config = dict(
    num_hidden_layers=16,
    hidden_size=448,
    num_attention_heads=7,
    num_key_value_heads=7,
    head_dim=64,
    intermediate_size=1792,
    vocab_size=11021,
    hidden_act='silu',
    norm='rmsnorm',
    norm_place='pre',
    norm_eps=1e-06,
    positions='rope',
    rope_theta=68600.0,
    rope_fraction=1.0,
    qk_norm=False,
    attn_scale=0.125,
    bias='none',
    tie_word_embeddings=True,
    parallel_block=False,
    init='normal',
    init_std_qkv=0.0263,
    init_std_o=0.0,
    init_std_up=0.0263,
    init_std_down=0.0,
    optimizer='muon_variant',
    learning_rate=0.00747,
    lr_mult_down=3.0,
    beta1=0.9,
    lr_head=0.00319,
    max_grad_norm=1.0,
    warmup_steps=200,
    schedule='wsd',
    decay_fraction=0.855,
    decay_shape='linear',
    final_lr_fraction=0.0,
    batch_tokens=32768,
    max_seq_len=2048,
    doc_mask=True,
    train_tokens=348200000,
    max_steps=10627,
    dataset='wikipedia_en',
)
MLP neurons of a small language model. Each row is named by its layer, matrix (up: input weights; down: output weights) and neuron, and shows model dimensions 0-148. Each number is 500 + 40 x the weight over its row's rms, rounded and kept within 0 to 999. Numbers have three digits each.
After each neuron's rows is what it responds to, as a language model described it from the Wikipedia text at the highest values.

L11.up365:515509558412531482569525425527511457521415544499496469501428490498495484460454429554493443459484462503580517476522504517496577517512487514442515481543480551517506474494524495489493551494481481466490457531471530556455457521603525478527492517537423444454544536474576504513438435531498564488498503480549443549491437529470552514484492492480515513501482504498522451492471550542537514464483494526613511483521521436499541515536437526514438509471480488561
L11.down365:437471462466481512486505555489495493511488524542516504489516477511529523480454518490519481449448467481490442523559508478536456578483533463513460445502524524517530481477500525470484491495491505494395455459502454459454520363447489527467495560430559492549489490492514455516588509459559534569521533566503499540546530489440443485544446423500570501482485528504507486513516448470564491541526534498462513445434391556542492524539483496536571451486495549494
Description: Plural nouns or their final plural piece, often after a number or "the", naming counted members of a group, such as pairs, brothers, players, members.

L10.up1051:502512504541516516465528445576514561540475467523488530429497532526487584514550462559424506555515464430508544486493504476528466532518449492497547498465460455525455455534537418545469489476512522502538495508515512515485533537460509505517519473507562476474519508475473531510514495507535423528590465488513492505502517524463432530514525538499532448521427482474516531514529478463534529470466578457519483479506507462462478559532552394421538447580495517497
L10.down1051:517458450509556538446540483511480505560445492493540447442597564491495490505437505447466534485464445561550480501497506447537488484439493531546496511419508448482477465495395505539544498494526479501528466523536579484529521510472519533488426482462527458496531525476564509465509520493486530497599515505479468535501477507394489513486535524504494533579477547499435481453509517456500507484494568439453457493506533490477485499470628557530500478560506463481
Description: Fires where a role or job title is about to follow, on articles, modifiers or the title's first word-piece, e.g. as a, chief, lead, Gu(itar).

L13.up66:507510539612450541514606492525533453563499479464523506502455590528484557417511496460579515508491579481535496500566530495460542534477519537513493545559533499573556502555583540551419582524587422492498482448552524465475415477534476504539423542464482491535466482408509505484498409509516422519504472488508446546489487585455505509480479520515521534493474481465465518480471494503542560570457511514480521487508506486513539512501522458480470453552505490557
L13.down66:505490539400503503472446573508452502576445478505485502479520481420536428491516526592503502533478504490468475458449514460527560474564480502500532469457525470536394524475438477540481530507494538483568441514466544536514492525544512531455491543515575445532513545531511534523453514503530551469558423474445536568452463543550565410535497485472424565558552419460531438528473456486496499500502450479584478538483501489532509511515551474559529489518431486549
Description: First token of a new table cell or list item, often a blank space before numbers or the opening piece of a name (Hus, Dam, Hit).

L13.up141:431517483444505429529461542500481495532456465553532493558527498491500497491452492600476456453519508462433461461549480524539507519486504506508513432530502486527487418445565573491451492484531519504497510531454572499457556469496576517466481524471499496468449506465564531566519483503479503476490512461471490456536591575457536494471453447536445430397430479501431520473388547478588565500545473515507502511534435494488445513507405543523494558567568539489
L13.down141:532493529481466518488512438521503557488544469399521543475506498498497520581467495464544544467402525488595461573473418515496491522541488513480565553455474484478498523527493489532537438566478556484508528593519536587531458514579478504497526460535543466436553499514513526530493540497456498480539465467504464502619410452478466484552459477500490490507496400491454535518516485451472440491514463487553473517520464441525531449488556568464504506483481523489
Description: Final token that completes a noun phrase, often a plural or name piece, just before a comma, period or preposition, such as home runs, Kama River, at bats.